{
  "n_layer": 12,
  "d_model": 192,
  "n_head": 6,
  "n_kv_head": 6,
  "head_dim": 32,
  "d_mlp": 768,
  "vocab_size": 8192,
  "activation": "gelu",
  "norm": "layernorm",
  "norm_place": "pre",
  "norm_eps": 1e-05,
  "positions": "rope",
  "rope_base": 1660.0,
  "rope_fraction": 0.25,
  "qk_norm": false,
  "attn_scale": 0.177,
  "bias": "all",
  "tie_embeddings": false,
  "parallel_block": true,
  "init": "uniform",
  "init_std_qkv": 0.0341,
  "init_std_o": 0.0341,
  "init_std_up": 0.0341,
  "init_std_down": 0.0,
  "optimizer": "muon",
  "lr": 0.0105,
  "lr_mult_o": 2.0,
  "beta1": 0.9,
  "lr_head": 0.00612,
  "grad_clip": 0.5,
  "warmup_steps": 200,
  "schedule": "wsd",
  "decay_fraction": 0.713,
  "decay_shape": "linear",
  "final_lr_fraction": 0.0,
  "batch_tokens": 16384,
  "seq_len": 512,
  "doc_mask": true,
  "train_tokens": 122800000,
  "steps": 7496,
  "dataset": "wikipedia_en"
}
MLP neurons of a small language model. Each row is named by its layer, matrix (up: input weights) and neuron, and shows model dimensions 96-191. Each number is 500 + 40 x the weight over its row's rms, rounded and kept within 0 to 999. Numbers have three digits each.
After each neuron's rows, "fires after" lists the tokens most often just before its 100 highest values on Wikipedia text that the model never trained on. A number after a token or word is its count.

L3.up314:455548583508478503530498443481457467547458503470496462514513499527494433517466459472490444429461459436496496455533553555503485429417504534455503491507462527423586524552587495506438540605465536573486480462443511599449574489509518519500499460476526543533480531508489456529474583574505494536
fires after: "\n" 34, "|" 10, "|---|" 9, "---|---|---|---|" 9, "|---|---|" 7, " \"" 4

L5.up193:524495466462546565513527482418431538489451495501494560524455526531491486508474522517511530481552511535433454468551535494593541448507521499605527438447494473514470544523525533527465508412511543476572494470531437489489518549466538511505492429448447594491456463508525466455438483453563536532
fires after: "9" 18, "C" 15, " C" 8, " G" 8, " O" 6, "T" 5

L6.up97:520488534534518502498477563499517535460452528495474493478488528538519482510534574522568531529461512507469479460525525483405449464501388527500509474480498534443402517536510557569482479534509419531504457587438503538517485478534529581478551499455484492457468455566426418559507446528547459506
fires after: "\n" 32, "-" 6, "D" 5, "C" 5, " co" 4, "Co" 4

L4.up215:538453490587517491520476552457474492531529459453487570441447467461531489474559492488445477482536484492531545449557507482468487467440500527433499473474433502550477473525499501513487479515565435506501410519527470539481505478497469491492476471515606576513536516469475459399486481581480543559
fires after: " \"" 26, " (" 21, "-" 17, "\n" 13, " He" 4

L4.up728:516538485461506470481541503454616398562446532540449525526512472502544483554530477444527554494476483560517521543508517555500392437509437465490422474508544550435514497471524424523563537487481539500450472468493448516465478480490474503558543488500477463522514476437487512535391486468483517507
fires after: " Re" 24, " re" 13, " St" 7, "Re" 6, "F" 5, "pre" 5

L6.up34:551462526525507448460517513483499465524504535463550486477424535485491486476446486512525436506527494554564515491493489476550483500515502477520521523470519527524494488477496449528504546575461473505562436513545518558520543525473509537431534511488490467457448493549461464486546410522485461387
fires after: "1" 35, "8" 6, " Hi" 5, " |" 5, "don" 5

L9.up429:465464467525537541527496473499574452475557545483578529491472521394548459510512435460418456483532474495499522449424480517538506541566475436546520588481479550505549449489422530545486471500558485498508577524485595515503467580518507495496441472532530494498502555523516385532502511456454564518
fires after: "9" 19, "–" 15, "1" 15, " " 11, "6" 6, "0" 5

L4.up29:526474486516448462452540521443546518532494541542521390526516473534472557498508438427525470534488510403535526466558566448514533502482478486491493481537476454516533549423437485505565498432568489470506477485505492568523543526510483454457529514457513594466454467494565525525448528537443500543
fires after: " " 67, " pre" 4

L5.up60:496471440551480480437492502475504540537497501485528484499494504469526443541476527517424530487518515489576489483462533581595547467487501514462412503519455497560450451410529456456495493490504475579521406469497478549495479488541561513445485492555492463542546510488576474463504502454514483528
fires after: " " 44, " a" 6, " Home" 6, " the" 4

L9.up364:449490407451498528540469416513520500412486447470531455585531511472540519468511580522536540462470489533494521516505517562398583508467555526476539441465477554475490508552489505447461520505438517532485464493514509571478500565436558545490467514443576523460486523493450590540469459474506565445
fires after: " " 40, " syn" 7, "D" 4

L4.up372:506475498493466464487479535491531465474496500490503471441500450554582463532434503543509464458439486394476429504474499535505523524527517522529485433561520482458527545527535575477565496506577498473500522488482508470524485519403521516510494611478501503523477418521480509482553433438525447455
fires after: " p" 23, " " 20, "P" 9, " c" 9, " dis" 7, " P" 6

L9.up484:426523510496449550490494525525565544498452527517499458474497492544429487431534532483481520549475538440467438435485543529427508461410510481507469490517488476466490517549526527531537551454459529546517472514567564514383440514463431484498546535494510589551467541457429492392572575503433534498
fires after: "1" 66, " " 4

L5.up336:465488405503506530505483520449579494502460554534504456447497504536486408448507414490491537466493436507550557484502547470513478422525531501413460518522466577467555496497474467473539446476487489572523475531516449511504523601506499461478465492519422551541479477519488471471471521525468496494
fires after: " " 71, " \"" 4, " Bre" 4

L5.up188:515549482427433505462573501415559482555482544466511458454475492449525464444491512536439467490455561520495553470479482491579467449511488414506456586510539530513496494487477528490538536514610497448475493516471435512462545531522585428482459502521473523490451465560455506493449543477528491477
fires after: " " 52, " Re" 7, " F" 6, " f" 5

L3.up532:461517504412434491512524477478515456497525545440495487540416465566434456495446528537411499525530565463493549473409573501532479480452456423480511471499489475484495501516555538534499472553503478449401427489543553481536549450501501549385536546470516521577555477527491518588468473520516541457
fires after: "\n" 61, "D" 6, " Country" 5

L5.up391:441564510542564552480488482490545534564489452473566522542482591445500534425526518555534538515565486435514463461471546510474478558500545528549473440446508467444552498535499467495554498521491480543519484517448457508510522570550495476519497426512473506467485468463547510473524476505509504391
fires after: "9" 17, "8" 16, "5" 12, "1" 9, "0" 8, "7" 8

L6.up238:529507498478470554515490466455520387378425511505435559488475537546566563481585519536526504530458509458513464499510545539494512507487448507540515518540483484533483498501522584564483516486516474531574457465479518516487496483574430467456479527507463448418460508496526578503504497569531524489
fires after: " " 49, " p" 6, " Con" 5

L9.up505:510556512495458494450537462524577415555500490486531508545539554490511500568457460546582516475492501475478438559498457500519502535483514487437479450483504542546438448453507559514520486526489475498485466462473518494507552504466535538485511426486555514519495525468528488544476468502517514500
fires after: "9" 61, "8" 9, "0" 5, "," 4

L5.up169:444545440515538540529525528435536520521530548453538505442596519466471465512464541441567464467526500495552563456482507522550517491496529437523466481445472578502471468553512520516525443454514449519543475479508492550458582510559525494484507522446438491492464549505449481507459494499470572551
fires after: " " 57

L6.up186:480549493474536504524509443450465487463440516456504522528553449570548484521554453585487513517523459461518455529511463530457535576482577480487486475505487564515383509514480536553558444471528487387507505552471449455505516465501505496462517498514524482531503505419533395544453523505464540492
fires after: "9" 51, " " 6, "1" 4, " As" 4

L5.up191:473511492541490522490511399419493510491431544477507493516449493438498507469467485541489599493548505554590507484447475495524495525513547491467575389544516468473512486519486515455491446539436501539538428483403554405542435522495483528477473494554549525579476520489525490492509421475478480515
fires after: "0" 24, "9" 20, "B" 7, "T" 6, "W" 4

L5.up309:492468530473468509520449502439498473468515527461583553455491509540380525521504561581513601423473511490506524429482559476517539505515487480468509464485473501519578455472423531537493471509526457428519439468434519522563502465523517472519443490478392512491443530431529479530567486452542529539
fires after: " " 82, " Re" 5, "3" 4

L3.up24:476546500406420487518534523487486524546505500540473532472555554489524511513547522445511509476505485516505471530509420472465522590582518477533521490499505444578406493561519542516449474545497415467504442511494508485486582435533515477403492508482502521565489471462467507459516464462477447490
fires after: "0" 21, "5" 13, "3" 12, "4" 10, "2" 8

L5.up365:499565485578484463482523466416523467558496559496565498528560594469494473443559575504482499506539481539490462532529520552501533528524452498491451478466530533482472498537504525475437586482467436433427564409521562464485533445539517471485521517455467517497483517417507525448473438479493478475
fires after: "." 99

L4.up128:533473470533535545499521465382504485496500462470593424536503486550563494566475508495476480457445512465541480506488537533447475513530504500479512386497507529461475519552573576513511489516486520462561455499457525436568391562511483562520520545469492464581535419547505496517444454483572420550
fires after: "B" 14, "T" 11, "C" 9, "P" 8, " Malaysia" 5, " Uganda" 4

L5.up680:425438488483465506464503431530581460456475482519561511478567504469484501504547523520548538470455425495450463563430451447504553546421524562512531510521492473504536515487490497565491474487516507440513574554466423511532517507494430548416463483523483430522554528447491542495506543538524563473
fires after: " " 39, " made" 7, "Co" 6

L5.up508:525480527560528529466534491510544476430578467465558447479463489521456373487421526533469466525475511434506508566508525543531555490420501501539546503499498523517495489468489488550478484473483443524576430430464483472478583494491552483478420518457484450478474506569472576606498550474606496522
fires after: " " 73, " comp" 4, " so" 4

L5.up219:526455571511464510522544523445482466491516492591532551497488509431547534559529459423484498434521484436525550520496561448428460467454446537471500473540504457443492573496508431433548507526513559441489407443420466569513442475451490530562452422528543479545502463505537534477451476510548537510
fires after: "\n" 41, "'" 15, " " 11, "==" 10

L5.up724:459530459539477583507449518460454462488468530585563493474540490499443521519524556461484479432506464524478472427501513501484574447467521467488534490504482507487551454495508558497580482538482497469485507516520492565474474491528505509589474494516497579497560448499471579442495439511470529512
fires after: "'" 46, "s" 11, "es" 4

L3.up150:433558502451481535547513529485529429518458538430509543515448468470519519542470501428508489566468478565480563444456536528432532560492532594524456484525494663475407556538462524557526518554533511511525473498473440425487487470533534467460499595477541451508551536474476453478500505452547525579
fires after: "\n" 41, "==" 40, " ==" 15

L6.up370:504514442495423467472497487428496464514505467509506539484568494538502476474464485513535504514510496438495472493504525470443494553528405545474509465589486471529540511541516515441527502486494483483447471473465534462466486524487531533512556532491580515643494460493460464522486589442502526563
fires after: "2" 44, "0" 26, "-" 4, " at" 4, " As" 4

L5.up585:574495478453516513469475544466572460486457423531457556483557472527580509483455548527499448471559492456532500512439479470464450490457534540515531495528491445489506517477579567504517551521499558510466474554497559463479502459549529535446549499559532447486482519620475445524487472458636527465
fires after: "9" 17, "0" 16, " a" 10, " f" 6, "A" 5

L9.up745:454550566480469489422532566523487472545474547511576555552456519435471514440548489476502521477539486506471537497525533541453577492516468462554517506444476490439509420563451560410462455489513505502473494497511524541507479503544497477448548481506489502495423522467486548514440438584578512557
fires after: "," 30, " of" 13, "." 8, " and" 7, " the" 5

L5.up132:500544556483473527522505506482500483459515489484544500458537545473512425422492510561525435507443540481480472417400511427458470447418474490492419527460545501479518515499484528480578525505500485509471540466443495459480529508507507439546410502496529601531520560559457471546511494452537510467
fires after: " " 53, " (" 8, "1" 7, " a" 5, "," 5

L6.up106:490438477415465445432503476534559512520465507538531572511561467510503542489478481503474460512551488511496515486496486492502485564476487470547417480512554555520425489485524509536489460457521513521595493514469453451406528561494569442542520492507515477529461551386475559548471439467537567531
fires after: " " 46, "0" 5, "–" 4

L4.up359:588484527519531477516536489449449478428540481544557491533530480537511570541498503565533534465499567465495418493486503463440478521424505526577474491506493494474464454509500501548438417415525452475526503501496508480508510558414476577588473506487510517444558485516373493546490593459508507470
fires after: " A" 16, " J" 9, " O" 7, " P" 6, " C" 6, " H" 6

L3.up399:492510487495567547483503536510508447552401607495551523485470517520481518578506570497520459561517514504503476449469546528536495474541525465512439495562489658509516508514486472479430583505492546503484522484522543521488436550509410479524551486522473514527508515478437455514501506463496516492
fires after: "2" 40, "1" 10, " Bu" 7, " Bo" 5

L9.up508:480541504457530498462494453476535512511498456462532524492555470551493574481497549498508511513496493481480426536509484508501523553510560482476519505495570554528533546495465462552549508549522459482526444513552452510472568499523493502504534476460502482487452479501496522481531457444507413565
fires after: " " 35, " in" 17, " the" 8, " a" 4, " at" 4

L3.up623:508563478463504477497464461478543470507469493476527463523511533528574523554496510490525558487480504463471476476447514557481472486416496486513545493548491476407506556538553530487473476520489519483467439409475513524488537521539478493557563475548530481425469535505437515468492497463460532538
fires after: " No" 32, " Re" 7, " St" 6, " G" 5, " W" 5, " U" 5

L4.up602:527479568514500448493386479428467437494463512479521487480518542573480440500505534500508557549466595534507461533442495455525574518492571406518514544466560522548465443520490480482460471507463451496474452441581474498526486559449517469482493516512415517483438502419551499536455524495418442542
fires after: " D" 16, "9" 16, " R" 15, " G" 8, " B" 5

L4.up440:497515467545529485391492488478502490427494457458485493530492537541552458538450483485451548485481450452538468472545490517507452476431483568499421453518488470435536457485483539499575506477548554569507468492464474521496459515541565518589480566512470480405523504510454547437487475486439416493
fires after: " " 56, "\n" 8, " up" 5

L4.up311:484472538411515514472482506453452503537444463496560458438535515450485451593579476612485513470514499442458522503476520490477557545514507505470530511508546467511519459562449508557523425446500471514531499423488430505530510455495544460494495494547506545484523480515531468467405513539534455544
fires after: " " 36, "9" 8, "C" 5, " Ca" 5

L4.up752:496549453459508437487548545458545452484562472530540439463580538494465524517501469463496504550423523492446547546554448518524470505531522515518500473520502551467524485563563537486504504496510532449499484557512472463439464526525496554516548515461477566493533514481461451486446450525499474589
fires after: " in" 27, "In" 12, " In" 7, " over" 6, " de" 6, "P" 6

L6.up644:457516481441513562544467502585520510416398497534493501502553538505464431474511497450528491552480491476482541464553561516520555555435539470556540467517539425500471510480472479584544449459496520473449480498520435532513507480560510481466499562459436511459481457493540584524544556505535523474
fires after: " " 58

L9.up523:463446488464472500531574494540536449490484511530555483573478493562512506541467486405504531476424477517564433505470428506477542519454571469504528469520485519468489431429559430572493511502483529521537516435536427508428511534462515545467508513491490432566455463573485489525467571482472526513
fires after: " " 68, " in" 4

L4.up644:523532498459543442490488443485475464526481498484475544497504467453528470508503474512458471510501462485434473531481547596505507517572512489538533462497497506525485542536562537546473446413486516510574479498481454432540478498425537562581577581549507553543486508569508516493436415539566492503
fires after: " W" 28, "W" 12, " October" 9, "°" 7, " January" 5, " November" 4

L4.up220:486448483554504430425520480552526534525477467487507542549459580436549547474463496474489501493574454446493537412520561585553520509521488394569530478471489536475436473512427529516454497429540532470573536428463508520433533445491546582462492481445466506486541447462458591457489521531518475479
fires after: "1" 20, "8" 18, "2" 12, "4" 11, "7" 11, "3" 9

L4.up140:404529538476519464487528515526507521508523456527466556489563488493503505515558488527497412483529419457575447467484469478463522483569518454524518425423450520509443467498493559481507529505507466463478474507521476464464499413520464591476486515538542530445552540572441463481507454444483533506
fires after: "," 32, " a" 11, " A" 7, " (" 5, " and" 5, "A" 4

L6.up78:457444571508448501550406459527481518542500515460534529522496531586486527548515487504491466499411546480434475487564568552472479476479553509485499548455522417511448527543424506536491567540522581511504449451470594562446493517456429560512546570520419523513536564493568533482516432501459535491
fires after: " " 47, " charge" 4, "collect" 4

L4.up767:471562468591529467495520523477493546524462459540521472555496441441501470541476513550499461467545520488456469512494536528400546489478487496517540444454482582449482480530461474497441523512523522514543489477495519447477439443582566520568517469544476528454518565486506504410465486431546481520
fires after: " the" 36, " in" 13, " at" 6, " to" 6

L3.up745:504494462470387509519455495519487501409470531495498557565514510561552536507431505448466458479485440573429535501470574542503430521502530565524522478485528538524517525491439530466439468531521470519454442440478418441546490486440539469516522556498515460531482448410524432457440518518548500456
fires after: "\n" 34, " ==" 18, "==" 17, "S" 5

L4.up223:489489502532507556544520471420481541489442405421582498545480487569488441531546485532577532489428464442561522544448465511473498494506507532555444467521462578502548344572538407451517481494470455503480453516479497433459523476553498506535562543528512474501507490509442517480556516535497509526
fires after: " " 40, " the" 23, " for" 4

L6.up32:526515481577425490492464483490493514519404451471445511535504453401496446538451519510540493498530449473502449513545493521491490523587533469500449431545537434491501485532457505558535482446533450635497499532489421395515499529489529521472486498463465464568513571439513500520537500446515560487
fires after: "9" 87, "8" 13

L4.up104:512445518468448555496459490480509552496530457491512464557461553489495493579525530503490502498436493512533450529490481485485500518530480506469425473514482487536522537432457560507505530593521584503462544535464506509521453456539500501466533505514541451466434532458427511554470487460557529444
fires after: " (" 16, "-" 14, " \"" 10, " con" 8, "con" 5

L3.up219:510444426434519521479545553471556523494500569524493530542507519527524505513512421489485494478516540511572561524568463553478499515556473409476489517503504503582471468491488537564476547467530519532419417572550455512467483533520451433534492556517512466445477460419440525521458512535445566563
fires after: "0" 44, " de" 8, " Le" 7, " F" 4

L4.up246:463530512518456500545424481496508491520443591427524530430495461441501504457474534550449424466454528462532424503414454495536511525523501490482530447453515552522501513504517517596510494528562483454523423497482431502472539449510468516510499456514564489438523423555513467538504540527488444454
fires after: " " 47, "%" 9, " number" 8, " \"" 5, " (" 4

L4.up740:472520472511475569548413438483488491491449464504588497537508500481560469569526488495533525482476530511548486456550559519541512468502492534520459478532498534460522523501480504566463520490488490580519469494505450507521509489475435474453543435505426488542441532495473474475505494478425445493
fires after: " the" 46, "|" 9, " The" 8, " " 6, " of" 5

L4.up61:465497506456538516472550498494566492400470507522469495449480581486493518617524546496477550517436526508468510491510540421457498521500495513520429524545454465486490446527522478473466548513411518498443491473411501496549534485460496467463511481454489487463479506475428524453515543470470506496
fires after: " " 43, " F" 6, " Re" 5

L3.up525:493501531429435508557521468509553487471503528430480529545472506592458460494477473480423511463457505466499515422480516503447479521401489481489562499547526436506524557458545507494505500577500448499382448504466523504564527461478461559402550558479473549540564506503516489564472520521547521379
fires after: "\n" 46, ":" 6

L3.up292:506479474503460465476580583519534464503447504539481477492504489486519541438524530457553528481557525491572571495504543491545483602501527477508525427507552444538460490524471494522410448569509522458478505545471479513530533465483449509498517464487562487582487569455494493504555492514509501540
fires after: "4" 14, "2" 13, "5" 10, "-" 8, "7" 8, "8" 8

L6.up364:482461431555489450418521476466518478536451431529521459520496518524537444529572493493573523497485451510542474554444475458497525484530515537519497526583452526532486534499516555490476499499513480571554449497466474530464542542491593500448497498517470514534479466504533457516488464491536507458
fires after: " " 35, "D" 7, "s" 7, "T" 6, " S" 5

L6.up8:451448451476495498451531468417535459467469464458522499545518506584505530452509545554467511459450453511479518561464530525489509544564467517483531429457572411535462439499406532605491483491464451450489493510459538471508498532514507536544467482429494462591482433522527468450484458545469579478
fires after: "0" 56, "9" 20, "C" 5

L6.up750:558479497481563449505453547491488482457490525437536533534468495432497550515467576419449437543516453484468465456427566525498449548480517518530576526470561508498458469522524508454549369444514589519464516575477513455574501557533500466485504501561529508433530472457536486452420477523490487502
fires after: "W" 13, " W" 11, "N" 8, "F" 7, "w" 7, " wh" 4

L4.up370:570545492505568533522460514524533515476483482529455579522488545541517564465458535538442562449570481438542496505534503560533507470443514526539405463429515588394538487573540479520529473440466476515501451512513469476414485513476511495551545556452553526429565455489470512518467564447526415496
fires after: " p" 14, " B" 10, "B" 10, " W" 9, "A" 9, " A" 8

L9.up321:485468497482522553436512459436397431490560490497585519556490484479553493426507509501527447531478520410417420479432524461510444518555479503610512475491476507492531466512519513514528477446524437481501509517543520458472422533467540500508551394446486502488472455496560504566513474520551484528
fires after: " " 42, "-" 7, " \"" 4, "s" 4

L3.up178:496472483528509465461499554463499507472476478506488496538511451504486511456525574585490543498549519409484428531523516475448494464470536510459502429499540524522531512505434509531423436460524482444514484516577447538560499542505521493509537453550451542549486482393480449499496544542489571506
fires after: " " 36, " De" 13, "9" 10, "\n" 6, "1" 6

L4.up590:517556521508516502509530506498425559488404477504538490542502489410514483476489499497563445505463481467519493422497472489507499475435502494508491534512510604521480385424447445474509465476541437489572502494529504499494496552567527515507517499526472498490536488488470453498516486449521490483
fires after: " " 23, "4" 22, "3" 13, "1" 13, "2" 6, "5" 6

L9.up501:474490467519469491518483533514511494477462533529582524473400478529528501546483457491465445460508488494552529525468598510457461496561546553514564540522571543436512525523489538494424492516547507538441536554450472515459555458517600538506514489517499528472451561484573483495483512432526559460
fires after: " " 54, " a" 8, " the" 6

L9.up637:524468512524531495500534482534483447469474533504597494509504521427502484561440466535488461467530509547530511566401550552600477509510583537525574541469476535523486503449451461460495496590500460476456504473413621495413523542472518461488475430539517591482519553533512482522450499505528493539
fires after: "2" 17, "|" 17, "9" 12, "0" 6, "–" 6, " " 6

L9.up22:396546497563502478441557466440496517521454596421489469503460504544521529578505533466538497516541482519447500547426473521554476506464485528501496431443472511485519477520428513468492522490529551483535540460499500537480468441503544520438472560478558511565532516508487468421426543452500516429
fires after: " on" 33, "On" 5, " –" 5, " On" 5, "In" 5

L6.up275:432477497561494460483525496489513492446481429501508469550587452550588468471437465511453519541530516457519446455456472441501537482495538505480512423493492418484442488514493508504520538546520496488468532548441547505470521511544533460457481469475456509505441551470606507432464417595525502466
fires after: "9" 25, " one" 21, " |" 12, "0" 8, "th" 6, "1" 5

L3.up639:481533478565553463488515430459523503503562545582503481491515451507547543520558565500457440465554508510542543484575514474509467567455493543487467499437487464510501487555525524453585476471485472483460516560479583466458532498502487485466482590508428533451504487470506504521553489460445506481
fires after: "." 60, " A" 4

L3.up649:479456540445497482554499541461495501529426508495447500482475472516487500461520531499512499450489495493451436552459501532552522515505464446526450485519553490588536466507568486473509500503452444529535465525476409521470425477431525445479508538574496487426421484505448475546500549499537501459
fires after: "," 52, "-" 10, " $" 5, " (" 4

L9.up597:453508455535547503442416546454491577429562541413516528520528457531546510435502433463450492538514504438568484465505530420567471556534532523462537485498511487419495545504519545537507524431493491469544544556506500449449496498512448499508549497522511496547541547566489477487470492432537517474
fires after: "0" 36, "9" 31, "–" 10, "\n" 6

L5.up340:444431491488384507478469488461568520465542468563483538557455575487483527497437553438563543483475463474432592484469523477506492529408483504446541521496508503412522534523544488524448525540441501525509522463481519502507535434465518507499509505482511431486408538522515490478421462492471471517
fires after: "-" 54, " Dr" 8, "ed" 7, " (" 6

L6.up698:550591543517576549519505499449479522485563473430510523559483481500441516464474508378441576524532555564494538484534508553452480528496571549535482502486524482522454516506606519523494517476476483493480496521422573464514480456423478494494483531478490525466484489567515525486520460521521419513
fires after: " the" 24, " —" 8, " of" 7, " in" 7, " Votes" 6

L9.up603:541561462587477550561531471516568536492477542497490532532435474505519488489498508520515473529477524393530502464445486534519440543440528518536533493464479490456446454426500553509579481444469449513477542470450423455543502562504540482481444478431534475540558452442525564472494538537438490485
fires after: "9" 44, "8" 12, "0" 12, "4" 8, "5" 7

L6.up535:501543495564421536544543559483524420423460528430460535485513581477473557439466532520528526491521468545522455407469525570456488527396540495435441516435528513485449540466448579564485505477481482519567529454510524563468530537530500491490496474520475512492520506506498486494507495438572464458
fires after: " " 48, " (" 8

L4.up420:499433563520527479509450476471586582494439436553508532511493478469460493435465548482527558525533472433526487513492480453470485441472511483499516433502490513446540525484462550483575481531577430476521527491513487456539541584549542466540472506520384528560505531463501556583474458495449458519
fires after: "9" 26, "B" 17, "°" 16, "1" 6, "," 5

L4.up397:518510457601418475428448520539507500451577452469448520600552534463501523462467540478534470525515437512478596499441460507450540451468488462586474472514475515471460487560417497446505472587518450556624477468429486512372506427439490493505469467526513459515455504466521487539539532532504497499
fires after: " " 49, " (" 11, "-" 5, " in" 5

L4.up497:489507491521530536547464496461501444474479488453484481517507471483530445532489489449547495525473568468483465535464520533512560434502543532488526495463483549413503504506474470527467520589518427508489534531588478431539517522524554530528547431453461545480482464512434532500501461483468547468
fires after: " " 83

L4.up474:471450517549512503513425492447518582502464506491431570521428476513507596473514450468559469452508513470530446450529454467504545488485511456500544467482545507482543511504478498463540476557544528514477460546485448511473443513455526491504478417514505498551615535445508514495524537464570454480
fires after: "0" 25, "8" 9, "5" 7, "á" 6, "y" 4

L3.up504:523504496499496531621493523559494528460455535407522514464502492466473554492485505453487542472457508442500439423503529465499477452495528495489477529462502623482494483517435499571487473453507507460507441475502462486511524559513513542501445508511526513481468537486442535487495522529471503505
fires after: "9" 60, "1" 29, " " 5

L6.up163:496502495470444480569522552533494476443535513491570478535512566526473413477469530448514508501461465505489484527615493530475487563488458517497529542450541467510501511502455503512498551519514531452432475508499502440527512487458546470484502502492580539611581520490436446460488552462537482494
fires after: "\n" 85, " de" 5, " ex" 4

L3.up164:524534437513530454494492534497491543532520490432595493539513536520556492524497446557484507487531471588468514477469518449540467454492530515484506581510525503470473510531542499539459467433462546508478458508492434480495461519445492501467484564489490533489497504508543418500427498607517461473
fires after: "0" 57, "\n" 10, "-" 6

L3.up313:410523496486516501529450486511547525530510523491483513502468491544559547574618512509433480555477513477441547556564499498489489490545449429533513505445439507559411466498508463456541506514509459479443497518500489452501510558497505537472482564542475439408481480518539481538431497496513419504
fires after: "," 24, " July" 8, " January" 8, " October" 7, " May" 6

L6.up360:531438526505485524402525473453455532545564501491489493462475433569494427470521494522427521509419468516489503516495462528515532456469477530530560504489531506557512488549524476552542461502534519537540413528514409435461571479526502439546479504564483498502444493515465543546545516473503492484
fires after: " " 65, "g" 5

L3.up41:465495574443440502460386457501517512493523535513480490547500472460506445533452531482521529468474527440499497456519550484488456443582481553462444464527499509504481483399475450480460492528513503512509539536565452481552534479453489427546534543604510453504541474497466456504530523496566496450
fires after: "6" 14, "1" 14, "0" 11, "9" 10, "," 10, "8" 7

L3.up767:473497535494485494539529502485519436559458521542498479510475493515571431409480496504546507536432507431482476497523543574529463455518511454534486558456587508467509418505511480480516475465510428521558457371484430488521506540467483530517506433538541472542493480479573509536463411585546454474
fires after: "′" 17, "°" 11, "9" 10, " co" 7, " " 7, "Co" 5

L4.up262:493501461494482484469523544457513461470510479477528566535517514599487548478578486471553600493506451531493475465462398562493557535494512478472483511528462534494516570482475461583550509486519496433512440492441496500529471525542528447514466486552533571484469493458527458492498488508511530539
fires after: " " 45, " Re" 9, " S" 5, " (" 4

L3.up664:534572556456522469502530464471459548552436435526451536518531540532516452455486536488470445506399484510498454470542425452463505543597543495499467417532473417524456454599471574519589486453507462447493454502461494458488529494475513492496501532476541487532515515501432496454476498482470563547
fires after: "9" 41, "." 7, "8" 5, "°" 4

L6.up103:533530507524513426482454558529604512514574457538433523563478456458539526455532587575519497491466436447455520489506471478470568533506478506469480490485432474444578569511473541436509517543531513564453420476499565495488566412507485481520520546582495538509460507535447526501497484486494494417
fires after: " " 72, " (" 10, " In" 4, ";" 4

L9.up483:510524403559576403472426548448514513511472535490496527516478490533515493485535507504470454546511448501491494529484603492535461559516501526481506453464420575519503515536501488389499473493490471508458486480474549546490479428461507436561505517513481500504481535536461551495548467558515538549
fires after: "2" 97

L4.up572:504579509447531460493483488463508558512573478498538492591473438522541503491510458468531478533499532492519428513509496473468535549436522538481415530493443481550511500588483529544476472547516452498482495505580552423453555454504512511513485450481518468484531450412507466462486509552518524475
fires after: " the" 63, " The" 7, " de" 4, " A" 4

L6.up79:557510516555531531485532548503545441512478550493502497462510444508512522423452426536476422419593457520545448504524516498534511536573537430497500467538471551434442468520472569503506495451482531512533510437518516469479532497487517444479462541534540512540398537497481445493536458555525489480
fires after: "9" 52, "1" 22, "8" 13

L4.up745:482537479519436463498474440517567482516497535483495527501473545515568465483505520473481472484548493492477490509475536486547498460457514507513567496438490472537449500544514492477517446594488485490504506480521491489459479435500497474534515475516453506525473502435462496535468485457532525538
fires after: " " 49, " (" 9, " F" 5

L3.up682:408582546475488547476515515546458496499413515468529587576489483486577561505545520515543476455517543458492467510536578397424486467548482438538441499469501498507512534493498506515501496500446510547448485599465474483565469489532468525515519568549479515467546516504535516517445529515520489503
fires after: "," 93